Part of a small language model's weights.
Architecture: LayerNorm before each block, untied embeddings.
Training: a variant of Muon for these matrices, 1240M tokens, 9461 steps.
MLP neurons of a small language model. Each row is named by its layer, matrix (up: input weights) and neuron, and shows model dimensions 309-404. Each number is 500 + 40 x the weight over its row's rms, rounded and kept within 0 to 999. Numbers have three digits each.
A block is one neuron, or neurons of one layer that tend to fire together. After each block is what it responds to, as a language model described it from the Wikipedia text at the highest values.

L5.up172:519386512481521521504483465470450530500499472492553461477584477498434476460416519533586459506519490523473517563508512495591519460475500487433546456498568426532459494520561546457489492507478467505505472516597501493508482504488484531500552523499485450526499533507445525484502451515509523528
L5.up276:524479476412527459547585525558512522552510494466526501540466501455472545552485462509497565508467453460493484537458521464548457460503447445454499504551457520493537558517470477508480513453467546532494563485522462502494579575537508440478518481498422508535442445441485516492495532496501457560
L5.up377:530528481558496499505493440511477551433548493429490502487488523504474459592513454482499492473574471490493507480521491455546457494458468479449582483485574483506471532581488550444490520507512537541479602440517442503479532567581520522427545464489520488513535443493491533526461516469496477534
L5.up584:480544479524508502511448514516551503364510508528507593435472540510500512491477397512475474624521481474480515449568491432570518494565529576486381468494536437481545563459428445478555448485439520480498478511504483555462472412509500528533420512480487537565492481449486478500478465513475488563
L5.up605:526468559528492474496555437503512438527433509510557474469490491491475482500521537543530413431501432546473547561468461481506488485468431498436479451460508469538482488502457529501495503434475467547480502475562479427476494371530499535461497544484447589529471492445552507484475463479486489529
L5.up627:513537439506481527492474575411523540494477492500480482505495459507549462538548467424600454521477455474461541528456504462459480500493477485443523467523516444563530535538539542550510466465496473561514469457507492479535570452592515530493469468552474487526458462480526442445501474511548533491
L5.up791:507524532503491504470520477499530481468538439464436475426495466502486477555433507496502588512548502494510437503515481497498579524533470487481485481572498430473409523566522487532524509539529486608464530519506412550422541478499453522417503492530488559439560471440554476537457521517541453616
L5.up923:473490533529447549512458577503490458542506547434504486467414553480472443563491483465465497490544510506437547420432432522522528448581509463539503572524468530455412535594446465478505493478513511556537459479415471498449476529501546477428503503558470487487533517463521531529578474499503535426
L5.up1002:491571483510510481562476515443464481518559526499428406583497482526493487497510486491487513525491430458542475544434485443532476541529503494538505522435506465459498545520484518507427442497460515505425514510457435543558454373539479541464557550478465509516525495525492470463497563525579454535
L5.up1083:456529518536418517529483546518545426528449500522554459557529506484504517511471417547557488394520453500470501477569460446459528451502518493458455482535534499476480541538483513502518421424540544516451438478475458524479472460541537533498513515474494481476510542462544519482505549525523466501
L5.up1462:531464484518449564516506470545516518490464447488503458521537502502493479475536469554530517481547422598476492554527501520542417463478454456483542586524427451447498520492412492515543404490569536490429473416543527530515463489451452496536480430508548468463467455513443534515495487520510469490
L5.up1567:562501447512542486515537518509523537476497445500486507448478447541561478501513449529526527469502530537519516552533475476483464502526544505549456481516552477505451530525555487482493473514462408473439457386569492492450511494519474527474477457457499472461476461463442501419433502426508465492
L5.up1743:529536506519514507552450515525487503512495490504490437546466554515531546396582452523509424523470514504506545468456501519544483487486504524484497476520532509475533423471425456410477443476559556524463473453531450538470503540547528404479523457465545472509495420465494410523481526469509496557
L5.up2254:555536519605544529494501537485607430516496510512452502561496476479606462446471451550532519535509563454436507493544553478578574524545504440430486521499565492448509503527522548485544501417531464488487500481522469530528533424470491532453552535508491423493469453485537504504560467519551473534
L5.up2491:521531546564468581520509452445493508451506482566589481476434469544519434477495471517409472467482468513482524594493470439542457471456504468485501471494524434477411582528435553472552523479453498460529529542553477509447429503548466480493488511541489519564478481502496533483521474535481459529
L5.up2550:618477532496481535491483506506506481491502504545537493505500437517504481518479507502561489561542463501430542546504494491525578550512502493530490489524544418556452512533428533481495470449532595535483475461552410468477491487491474467495529483530518481442546505514412542507539535541455497584
Responds to: Country and competition context. Tokens right before or starting a country, region, war or competition name, mostly in international sports text, e.g. made (debut), against, FIFA World Cup, Korean (War).

L4.up1758:524454526538472516474488398509494460533510564624580517435499516483483582536546531545542436418536451489510463518524537444500549507502526528509533550427490525513489479503477525487487510502524497519527572465552501463516504525552495506461527498489489504457457443535529520472516527472605503496
Responds to: Predicate verb after subject. The verb or first predicate word right after a sentence's subject in plot summaries and narratives, such as goes, arrives, went, was heading.

L5.up5:481523493453421471453478464436493526442595492484454500536555481439568460528499589466482486538471445465517561518509523502440488503487426446536562526527506561473490458509536483535487508501491412458555524535508512529467516561528443490511488494498553525579471482458506473398495420504538554501
L5.up407:488464425444625472484453501538562585501505513524418531465529503545517453474501436500496478430520572437525544558463567494487490447513522522539493501520429514461507456470462493492448446455515496511502417528515580518520460544549558532492536463572441501542508481566551480444522530469396493485
L5.up429:530541456526464467421509512490558554498517498598408501504478536541450561465517537579502524540539486468540454503546495504490543472455558525520576464466559541456532427557407509593458524473507426483504499500458509564542496471510456492399451494581646532531440485435446561406438507427512462441
L5.up443:492431524455529433456471483479523447475515412475532421549541506492557517498477493484540490451472469460526468472552575503489496524495491546571454551457471466470526453496511468482540460507541577539492556453536497465560488444488504497503492552456499521494516443522532519617480485540546446435
L5.up505:505481589436531500477474546540516503527554464436403490469477493504502530499514494439442527550529469551490438547473431514474566540483455522531521555553492494494451500518499532503472491516459486508582518505557471502547503522522532469532520608537436438517503594504538498490530525475512558464
L5.up682:499562468488546490541472498563489499450471464474471576499495485499458538504520477450499479518547540469540362532460535566546499501517507433502493474467469528452352491531567568526504446533502420556466555507466468562525500558449537447505499493569490444473485525460510469440548462489557529531
L5.up720:496530459478521482455508509470472550449481572522495563487491537555444418470550516444520511486562494520486518511600433498505470492444469451549505506559422486511471470537473482513457461458455486463520506517558571503499521473510538462445528537450401450517479507539480482567431444502511432491
L5.up848:489518503478495450438535572516561492502468492514578495474461464496505475451450554501447506520501461459493491586428515496517505432547547566474459529431551482472499409515501548537500467430490550538573496569446535446452507495445421485419468514494520489517489460491420497490550503495509545530
L5.up1406:522475509412463495387548518513470485471512488483463530480489537450566458501494540520445562476510518475538463472492481458542485535555512480544473536457481509507472533497461459485527460531553518496569521551497523505517567477513608408493436508551401489485439497531486503523400551530566494489
L5.up1657:488469469490536560457496524490526495543469470510496520486505476471528511456503575476463494495538516500454520488531481562454538553489524532529544517550482487554505449568406460448400478481523557464506498457504516514421518499496430568455542504537464479544491500510457452424541426467470545477
L5.up1754:478571517524539466440536520534532470516462455470513489457463569507515460473463478447473511553500487457503413536576481538476531512435573506463464493448435461496533530518421512471522499505515478522501527457546516498502518476510592539505488515445557515531507518497493551510467565506580530516
L5.up1932:533522549496490412494545579558419465481464491510557502457495418479504554461451537494468549384529490521521472496433494505495553558510557480543454488478522513463497582435453492503505539530550478508538434491532423460416499464483519492539469488543484486508477451489440523532577519459437532447
L5.up2342:500505495452566487493488462492496526503531461483534459523407432509486524492530576505534544404530457580486562525472434442535537519523532442548556525516489519562510497480488546440464499520440485468519529508515445494474485461530446394513490565515465570482477487467523448544481443477470527475
L5.up2403:469533478508447461471427534506534463512601539479478448538492421519470500433431498503481491522494455477499460543542539540538489495530531420443437501491476516513504418489542475478508414515544496528520530516515510516526472526567542523469510488547527493508460517492497458458571427520578451529
L5.up2531:561530487446446503476466462454530489552514487503454420565495518484587489556480458556499482549508579476491474505553552396472485529561427530528514558531415465479409526485517450474495539480529482525457489574566602498455514561414469428514516484473471448482403507446485527486563464509494505488
L5.up2543:503450489454494470449506569519517497539510402454461456521463505553559498514413473480501545485542511506457487573488485506455552458453491511575391474475521473459458423499532550448504523500483496468476508533465410507534503480397445558522457562544465568500470527516573490489526568560487519540
Responds to: Go/went motion verbs. Motion verbs like go, went, moved, returned, travelled in narratives, especially "would go on to", "went to work"; also word-initial fragments like h, w.

L5.up82:529510542542536485500451483494466522558457505461510491487455525514465529477470439551441480496453557458541538506537579487521463386494471502466514469500530529480523488486519473473471499586487490509509546495485461432510429512513563456442561461537546595465526421483502476482517522524501491514
L5.up335:455415463513465554482515506479509435541494472404445459578464470497561538515484457426479500441472538490554517457461541491472459462480488392535547476448543505449490448402482472569477466542539526498515527462518507457559523469490486418538452481488545480539477489522526548485542478502504448522
L5.up393:539537460550522457473502509461465514553450544509508502511466485489512481477483496528484579412486531463478498494484537571535615555522587475476593498473454536419535494523380518471502472449464564516477512503534529550459504560460466491525557515522487403482514481465427506504469464508466524533
L5.up656:482510515496482501438501532500505519533541454468541498475495442480530455478508509484480428512463541527518527509437485515558532486532461513499413500421530437541484452466475495494489535449484485519504459455539538551497481518537511445523482509487461424455564455562466535485565453540521526539
L5.up793:494500538525441530504563463504572472474446459509496471487524482527496424522520440445576460505526439479467522462511500529463463438407517545486476486530477604502536536459545431520508485456477467569358423509525555566517471495515525496533518510530502459474482494498418538496508498501444544582
L5.up867:436434482447549514518481462506475467577519507514528471470505428510530502492544523530499411488483520509524454520522559513494569486508563487466435496441529460448528487443452411527460487478453451552535483546496473476496514541482512413443459525470510445518438474495497532460491491544501464566
L5.up916:497479477520512478455554508491492469471460540520488415515523537411548489491458480515514450526472537555509488528500483481497489550489557506440510514499518408499450483509474485578469495455558457541498499585452512531539518490523478513493535509505513483496550479480523478471511469467568465452
L5.up981:565525511503530519528466498573530505534504474487517492485465549487477557461526405575482456472467510520507572549567506447503415486486496489428561517479464550474570487447476409449488440545550539462460555544536497530546435507532517454524545511455458499484443445476464439506478557497507550542
L5.up1072:497489505546490551447498548480475428495482525438439479447435440503467501503504457511450512543463516482484512518521519563475486427510484527501447523455471528451512432544474509515520504503466466560465556516440535461542519503493508458468520498420473511477504478505484449398469522485497484529
L5.up1676:579484527480524562470532521409467463526503506519462567455463516586457471458563436505451491491576489540539582543456509488514529458502543502471544488478476498437489476586481507494534527541539477554555560501473469461550528488482551478642435474493546552507524537502518444492448537548554517521
L5.up1969:537535538460526509402524520534446471505460506509484561505485552466509544498581542520482479437460493443509528535548522520460539522497526485544432529465520541553527436470410536456524509523554470534512460434528584496438462486477485499476564493490450499531464511523498543451506444517509512536
L5.up2240:505520519473560496555485490475443459500459473508475503470455493522455523490455497536492507504550456483572550471520481474509485490433475470512536544561463516504517484480504431502554452548604418547462582504534493591487510439476491511437577554498509442545463505596417454505602547502461466501
L5.up2437:533475497459492487488557427520424462514492461475537495477495480422438506517542520465515424488520487561481538548511492482547508572496546446509516501497572458468503494477501424524492530527452452542511528522447523556497490549503486489401498540422527504537492441522485576411454501525535434525
L5.up2465:551432557490469532536481465509539453512501471476469482514516488515511525524466460549500488494461515452461562479542548520500440496477528488458493503516515534414553500510514454463430520555490531494480499510549506534537461495492516497476568470515543602448480430457456464477486475503511532532
L5.up2513:548517617463517488430534393430490470474499493531473480496438511561500455516511574487445557406482510487514515491541513538542536537469436485486458520470495461457536496487555452444466469532516529544503537485509481518505552536566552454499539430479488484487527559502511486575474553482484448519
L5.up2514:465533472460501545531518462471509414524540484555496443448479445475514478475532518497507438513452522530533549466544528520576524452469502471536488503425564443460485485511426458549539519418450446535503472484482581540483490564485494517421530509470489520500522557550537512464495484540485515551
Responds to: Verb-start word pieces. Opening fragments of multi-piece verbs right after a subject or "to", such as prev(ail), st(abs), co(erce); also first pieces of surnames after a given name.

L4.up645:554467491557486474524524506556582505528454500480489497548466522502527540525534535419437533492467451594505520513443471401410431504573537480485519470465531434497476465517446500547477516483521479479491498435493472547482511435528501487454529467526515569451482508495447480549492481625538508501
Responds to: Foreign name word-pieces. Inner word-pieces of non-English proper names, chiefly Chinese pinyin names (Hu-à, Li Gu-oying, Fàn Ch-ánglóng), plus Thai, Turkish and Arabic names.

L2.up111:428465522523538467462451501521403493447522559493464422455470510523425553467535490540499528518536507514573492469534486500474483482487506486455463514480541526486524550526476444441449527392494523540523579495540432507442538433451477564504446566485544465489482483452483464541519538471541524511
L2.up150:544510486494425506535442479463540574531482494457536447466473475425454529451488499513488583553482567549531565520424534461530521533466490576428533496552501473485501437481542481438539527530528429547459617457501488579521457521536501496485518469467414462499534417527481466465411458513448416507
L2.up613:475551478555501481478423528497543513406547526533488492507467508504513503491508470526444537544460526529453514528499485485491492542458493517412508493565480525475496466493546505465482480514491447543527539429571429544521540475447482528446514479487526480458516528500534482395500539491480485484
L2.up2509:569510475530449461502471553491561476542530389497489502474537509482451594552479409525515456502515478576503494467505527461448524446487445504505547527516513490534452437576457489464483486500492555505469511540490471504493503462534487538491568477532468426482490555540487504471473517544490500541
Responds to: Country and place names. Final token of country, state or region names such as Italy, Venezuela, Costa Rica, Iran, often after in or a comma, or in headings and tables.

L4.up107:503425430482527513513472551471484451501471581444532552486570420469523523476504521489501493441474517516527484489548511500508562490531607436456496493453499509475475482504516422503432524470467491528555463554436533524486487494486536396533408527525506499501460414515500455500453457517500477509
Responds to: Upcoming verb start. The first piece of a verb split across tokens, right after a subject or comma, such as comp(ares), dece(ive), den(ounced); also table-header pipe cells.

L2.up931:545497491556467502527551524535521549472505530558498532482477502570449552460479457524510582557476483504452486475502502530480539498458522566497516584569460547572430478541476433582537512439524449528498504486456457458483505485529496606536590512525517563513447466418519502461507564493474514523
L2.up1326:525481561586547507514497474461546447449439571543498536509530553535520492420468485545509505463404476481415534492489543497480452453467464492522472485552507450486493505507476501505508487603408469439525497487526469512510534514481515542457515525549468513516506448477529513487473412453473500525
L2.up1834:517507514466503506518480479477419550456533493449524550505517520467483564481516487503514446505425580411431510480489451398527426524513556483492534493467528408458591476506519541429469518514499517495534511514530521482452527521461537464518505509526450482515505528440509438488501494545512548484
L2.up1864:493470535536480548499441509428535531498483460457544530515502480551454509484496466534489567471489503521498511512515502481587564491443452475472473477538548509496462553548451482435555512512540491485497575487538474477530524516533472476487472501438438498514504489477482497481443530535519500493
Responds to: Date comma before year. The comma after the day number in American-style dates, just before the year ("August 12, 1955", "On July 17, 2021"), with weaker hits on table numbers and word-final fragments.

L5.up13:458559445455424523457511481516449563414412492490475498464436530502481548548507451556521481569512424519492422620569471452507565510463400532460467460456579488511537434492449545487491473531494516502492497502521521484455493514498506496489458441544494564562536491467505482454522501509514523526
L5.up151:539484464556451485577534515531597540491449532479443457510544490559439544484464503515530551491526484528509498514513514460480475536553514511496545499517551528524494477514498536559494493535535467497507490447465519451481475463539483457518452480528535585501514476508522521490507518559519505540
L5.up290:540494513528531493496485543523485513565520551513498534548466514472446512502501431548498506462558523474486467490480519522448452515542559467440583487582566494508539488453450426519526535441509483503578550518496528464527488459429520584554520461444589519532495499419475495426457452501468494542
L5.up571:425516519408464522455508476549507511488565483513550516432489432467521503578497484438540491434497514519528422409491422503499482477533469542486508516541506486478535463553484467442570487537476531450554486484473528497458516516495475496472489472490473528609522545490549508462477489558527458472
L5.up659:479487594465472420452425538504535504491452458491515552494487540506446564524414441575482527503527409454481519521434513535462471558483520576574517479490478521517556506489467421484466496495511526549495462484520529479517476502484495491505466476460527490487425539474477491470478483530443517541
L5.up666:492440521489539526496567530425493483449504442526408545561482457550486509432502488465533542521481463496458557494535547542498485507532525469421585511469460583454510458478462536560465523544571470462534504503460455580452439554552545563555466488508528470536454528450549538462559556503428489515
L5.up864:501509506470447490481506491524464561475469393544512426505464507507455560485489464545569433529542441487463441531479517499418505585560485531505461456540573500499500480528480456523552490486477534484437465499555496528553506492488496617468536521498458439494416517416490534491486479450522448545
L5.up1164:466539477545515484537544543457519485526443452445581435531499508440476447394543482507525565461523525534494443505433462461490492525519454517506488522469555531488481497486557498543445504509453561535535499446478462504571583527514473479535379453476527538530485530460442484470518548482535521488
L5.up1235:451525506504512448460484440507538560509485418525512447553481526504444553483451394525520513447540452511499444473466468464421494483465442440571496457572567493483534504475595457536569525576555502490499538470502531455493454436417549528515471512475500524509476476465446451470528538609462534512
L5.up1357:468483489473531417468503537495507501459478497534532484480396540501474519416434470461519485516465479454509491437513526471504543511490467535583532418557490493475487479514492532538505490557441515527455487456484504465555567539479451433452496488450448583501396499440520469487479488480524549526
L5.up1497:478513504517461425520521441454511510427477446526521503568520462509552494504525503508427435495522427533431513562494504528498512465577489500573543420597524401509528484534428522593521502561553430497516454414493595489523475568462524479497555504557493463443417501453486513531446476482474534463
L5.up2025:434497506553506467470516533483485505479448426607489507516504526495472555371450476526459489431461464548463439508495552509452557562480492511522517563558478516436494545519466479478526486487528568494533528525546490535418499531563463489503467524530418541404496531349514511461448491444498501473
L5.up2150:452528521498499463483480474546476499510504443473491532451545472491473474435442484516561465508528503563508542480563544495494516544509553512473480484484556498490545531479472512457467533595497457474484519589504535545519463504501460514487446489531480509547385456483470507484498560491540544548
L5.up2195:459513509496505438466460452541532551481563461493524410452537532502456521463535443576502516524472435515461471450527549537515480532485533512519519488526544488541476572550458531490527534535513482444512536482515421531434507574482470488555535510489605476560468503411503549426480462596523444543
L5.up2340:566443516483489478526472497581487522417448499517601447458535418498479525476488516546486503437461444504523503441519470547538513480505534503394479499458560518507469491575527522490548483489582382507489478503602482520481428553517443551565483516507512474408455522394533468475438551538463473542
L5.up2420:430463508381514544510543521501485439535485483524509493485509528478535546499476384476483509496497452519529515514558479458529503519534522509515590471456535500453500574521515419535416483454503506551399485527435514502462542438460478505403498473474478464517420527441500519529445516466449540525
Responds to: Romanized name onsets. Opening letters or syllables of romanized non-English names, mostly Chinese pinyin given names and places (Zhang J-ike, Zhu T-ing, N-alin), plus n/a.

L2.up348:501509502455490542507492546558486494466513524470556472481490533521467489494474517488447456469490469501454545446494433454529440509495498502432448475542458487444540546470466508458537474532510589515508558480457488485509527517537512501531498487485538506488578421506526617481465515506468460526
L2.up691:440475471476532454517510524479528435497472497509521416498463462533428496489487445480509518430519536531537522505518532485472517533470558484492493512523474521496535487427445370558563517460542541468460537506484467486468480514457491408500591554433485544497498443447485545462525504485584449533
L2.up2312:445493438497494459462513549506490503427515478488531459471483506425577463558507541474540448504480516540541490445515541500535506464476523467436530450450529482506541503488527501468525464484476484497565508590521499540454512538500546522533429521486451495444449486562459494467479502500421537562
L2.up2485:407552560472478419472573555472581529554438517517485460503537540449453511515518532445486550536473476498511485559563428483513538527540468456502472488579453444461612572481523425509550573446523513475509515493441534521466458449461513464479455447505558502446556503507531586510515522481580475552
Responds to: Mid-word subword fragments. Short word-piece fragments in the middle of a word, often just after a prefix or hyphen, such as un-re-fined, self-re-ports, M-ic-hel, Mont-p-elier.

L5.up341:513572546494469514437505500421525398495505545540524422501503509457569509505498492537460533494495465467507576478426520459547517463511528427541551475491466489426543496507565454411437456488461501419504472540433520536496497521459504494488541467481481455472500502494555557521490467549476501517
L5.up503:454508527467523481461494490401476500387461489457572531429537529486561496417421513496505561535524526443497470514564541466533553470489549525477506436452491447490546517472514454507514479551484583536448498597493487492530422506477500527493473535466588487506502552440511472416537483518461492536
L5.up692:524509461558477506545493416483486480464470515513498495503476468473543478536453454505454522509520506494543441480485477449607461552463469459477472466526487445495528488500441534485526504513430515489453556483525395456562548502562407552493593493531524524511523531486496447459489516466406518514
L5.up1063:531453490473501445494524507462507491487458542488575499489488552455508530488503468503501389548455482413486415529510516519537494462502486544522559551521519485591554490490431426496481480607455474420469512582458517530510503531451507517513490539568512602421516506465502541464457585481498503482
L5.up1084:566476525478497503490447558441458525476533509449499537435466508451498509494443479465497489460492507557450428423411506546475536440489481476494496515561470549509472524468450542507438422512528490608548476460574537483497530539534436503490378450531478451465530453553490510506505456502485475509
L5.up1107:441501527568482549399498498484426518471512505487525461522478463463473501512414522536454579555511561508513413447443487492484548512506494513474507566574537454522461463518494442464492437523472463576506560495558413508457459520387472465484516509514498528601532575451523534492564521490452544498
L5.up1187:523540436510450498544496538491552483511532526486491562444424515475523596496488504519389446459533373561531489518528483542483504402537513491537533549504550554474522506499475477378585479528467541460427532508452553444575532541490518460570467431477447492471507400517521524434520446513479496459
L5.up1274:472519496553539494486464396456409517472422515408488463530508545423532462512547511542491407441520427502562515540494460487438523520469530497497537451504510495562520510544475510466461467529498510450468556540487522548508575491481551550494426529496483519484524588491504453492453519567479472537
L5.up1433:522569534485503455502473495522459440437483536489535515428468492504491537513568466414427545497501467493525463480487494513554555507474461492489500512468522481475468483454569491503508511493512467434470523531532527462427452510484544523563520453470466549535483523480523470458436502536466482450
L5.up1626:542509478520483524602496447442511510486468481486544473457458460507507495438488487527477568463562506467489465494545542486512435498465459515451523506495520477497451503463483454484486409536494539505445574469577467485460587550469483521525556390492520528474456510540514496494480425507506512523
L5.up1633:488457463590531438454473556433564442445545413583522465531461529544486514514460536454473530493526492494506509471492548508551489547562425498498557498477514465512466471548550497528505488509492575496429547446439555535482532540578537521464529447493484568477513549421444539473453543477525535522
L5.up1903:477516469564461467484500468521496477493464500457495475476464483513491547447474497486479478491506424423463525565492505523504488490466510500536503450503531585494533493480464449447566460516543491498394442507525485490502488481444501554524544560448505486464479501538490535565534453480517541453
L5.up2208:512390551509417557469485480505497456481535532499517480496433424528452494532452476498457554473521485508450501442508562510533478514496455408516534477479556554495484529478484534486438449477549558469412522505517449450499487467510538536571530521540477476511435493468521534441540566490473470558
L5.up2364:522428535539499470499519544477453499475488530459530466484439501482475438507522521486445547507437439473489490526474503547542475453543465462564581476518478534493461515490514543474509421547501495522447502575496494440491543564500476577419546450559497468485448479450522548491475465520489485507
L5.up2426:543578559554527500389558519520451577428396494544549463526449507513501459515518540499435496472504429491497458452464491533491543510493481520485568482513554501526538516445480404483534576445497511484542517516518482466514472528523457522489524497455546560473496461503467484488498513520518558527
L5.up2430:492476505574497422486560505448562427464518510506551470418528421409536466475541509477508483448518465501455458552583590521555443508532427488515537505458527494523459502495458517504544464486459503496448520500568494541460545558513517466511484487505461459412465490531485495407579532524502617528
Responds to: Leading small numerals. Small number tokens opening a figure, mostly the day in dates (3 July, 15 March) and first digits of scores, times, counts and ordinals.

L4.up109:509578463509412493560540532484453509536562519531487422544492580522496482544470415521530493414554491539438481520531494501505462494466524499451485505507532440379517482508526472467485495479517545517428494507572502498516540501483547530483522592528518524517542463419477493518527543471518565509
Responds to: Competition-event prepositions. Prepositions such as in, at, to after verbs like competed, debut, participated, just before a named competition, season, election or year, e.g. competed in the.

L2.up224:475493543430470437501483495497524483450558396517525561482551476536552541516535471530461518474445464458582520459523431553420482532521551484545453479533548501458456549477512507523478551494501462507471470529480511444474484492531509519446458498443583497452483462443513414546559469410501540486
L2.up461:537596423455510494533521545488477463466545431414396464449510513582531502485448532451497476433495489495493506550519505509511423587494484524450562432452430528460519497484439523548489455453455539526565502538490550621570467494519494419482462420562485494454536557492491498466500499489468436416
L2.up902:472486529485462433480504431464531533528470482541499488507525470523588474556489523460537478591499484521528502461474385471474530523482581504486547526566576515476509435511466534436513557430476547476534475546495530518484461519507527483444552498517520551452548514504479458566501460484528512469
L2.up1159:605526491483519495495483495453432533529466501545500431498592397486512478492491501464508610472524554535487509544470498519470478485502573541459503415515516529439518510498439580440528428457518479563474503522423512479488525440464509441482489485518512512533520496520478518469527515409450552521
Responds to: Word-fragment continuation pieces. Short subword fragments, often single letters like w, h, l, continuing a word already started: G-w-aihir, electron–h-ole, Middle-ear-th, (boys/g-irls; also % signs in tables.

L4.up1105:487461547494530440500485544498479388515478511482537501480470519530519436484471505416500557544482533472543457520548509563554457523467516537475517507460473499464487464450577477470356479482463499508558497509507510585515531514527545551567438501475581458537486523431451477552575500489490522475
Responds to: Small numbers in tables. Single-digit numbers 1–3 (often a leading digit) in table cells, scores, dates and stats, plus ordinals like second and first.

L4.up724:507540472499464502513498495516558481507483534517473480481498510498499518448430563471539508556461461475490466433485511495477520560492498483459431417555511530517485459508563473500496526538419511516460553458494429524534577543450416520458513499495476541504549477447529474542501560509492508556
Responds to: Date tokens before year. Tokens inside a date just before the year, such as the comma in "March 29, 2016", "of" in "summer of 2005", and month names in "15 August 1854".

L2.up794:572499594544386523526530531464437452476514487476522465538493523450460497478445484460472507485501464527633453454408613509509489520469456518420488506519485476530490559474516455458526473481529529526568438496502507435466458497470511536436540476450509479447555501589457490568470490513442536494
L2.up2045:521491512512470558523568503435475505402462431527477451476513497520452481412512589444478480463477492612508555496506518534585528440456521525502532494524559444520523508471518521460526475478530529570488443444577442501434483499494462497482558468480418477478476487569540500483487475487481464531
L2.up2118:505469484502509488481489571471483536448531474475574483473534538537479474478432512434510505481505521412493484562624509436477555493457516523551526450570575520500516410568516485472537552510524533488469444468490499475504475460530456577461511464540492479468636508492475461516462487410498564623
L2.up2527:508460528534434465473467558450476534424536465501452467460516476505455470459495559443485527514455460516531468463505508410491577551502506493480525551436474406556484494552514502413519498513534500516474439530454454505451500477516526555480579424462529485437447484479448440529501551488521520514
Responds to: Digits in codes and identifiers. Digits right after a letter prefix or separator in designations and amounts, such as N1, K1, S4E4, Mk6, KSh86, DJ764, RVT-601.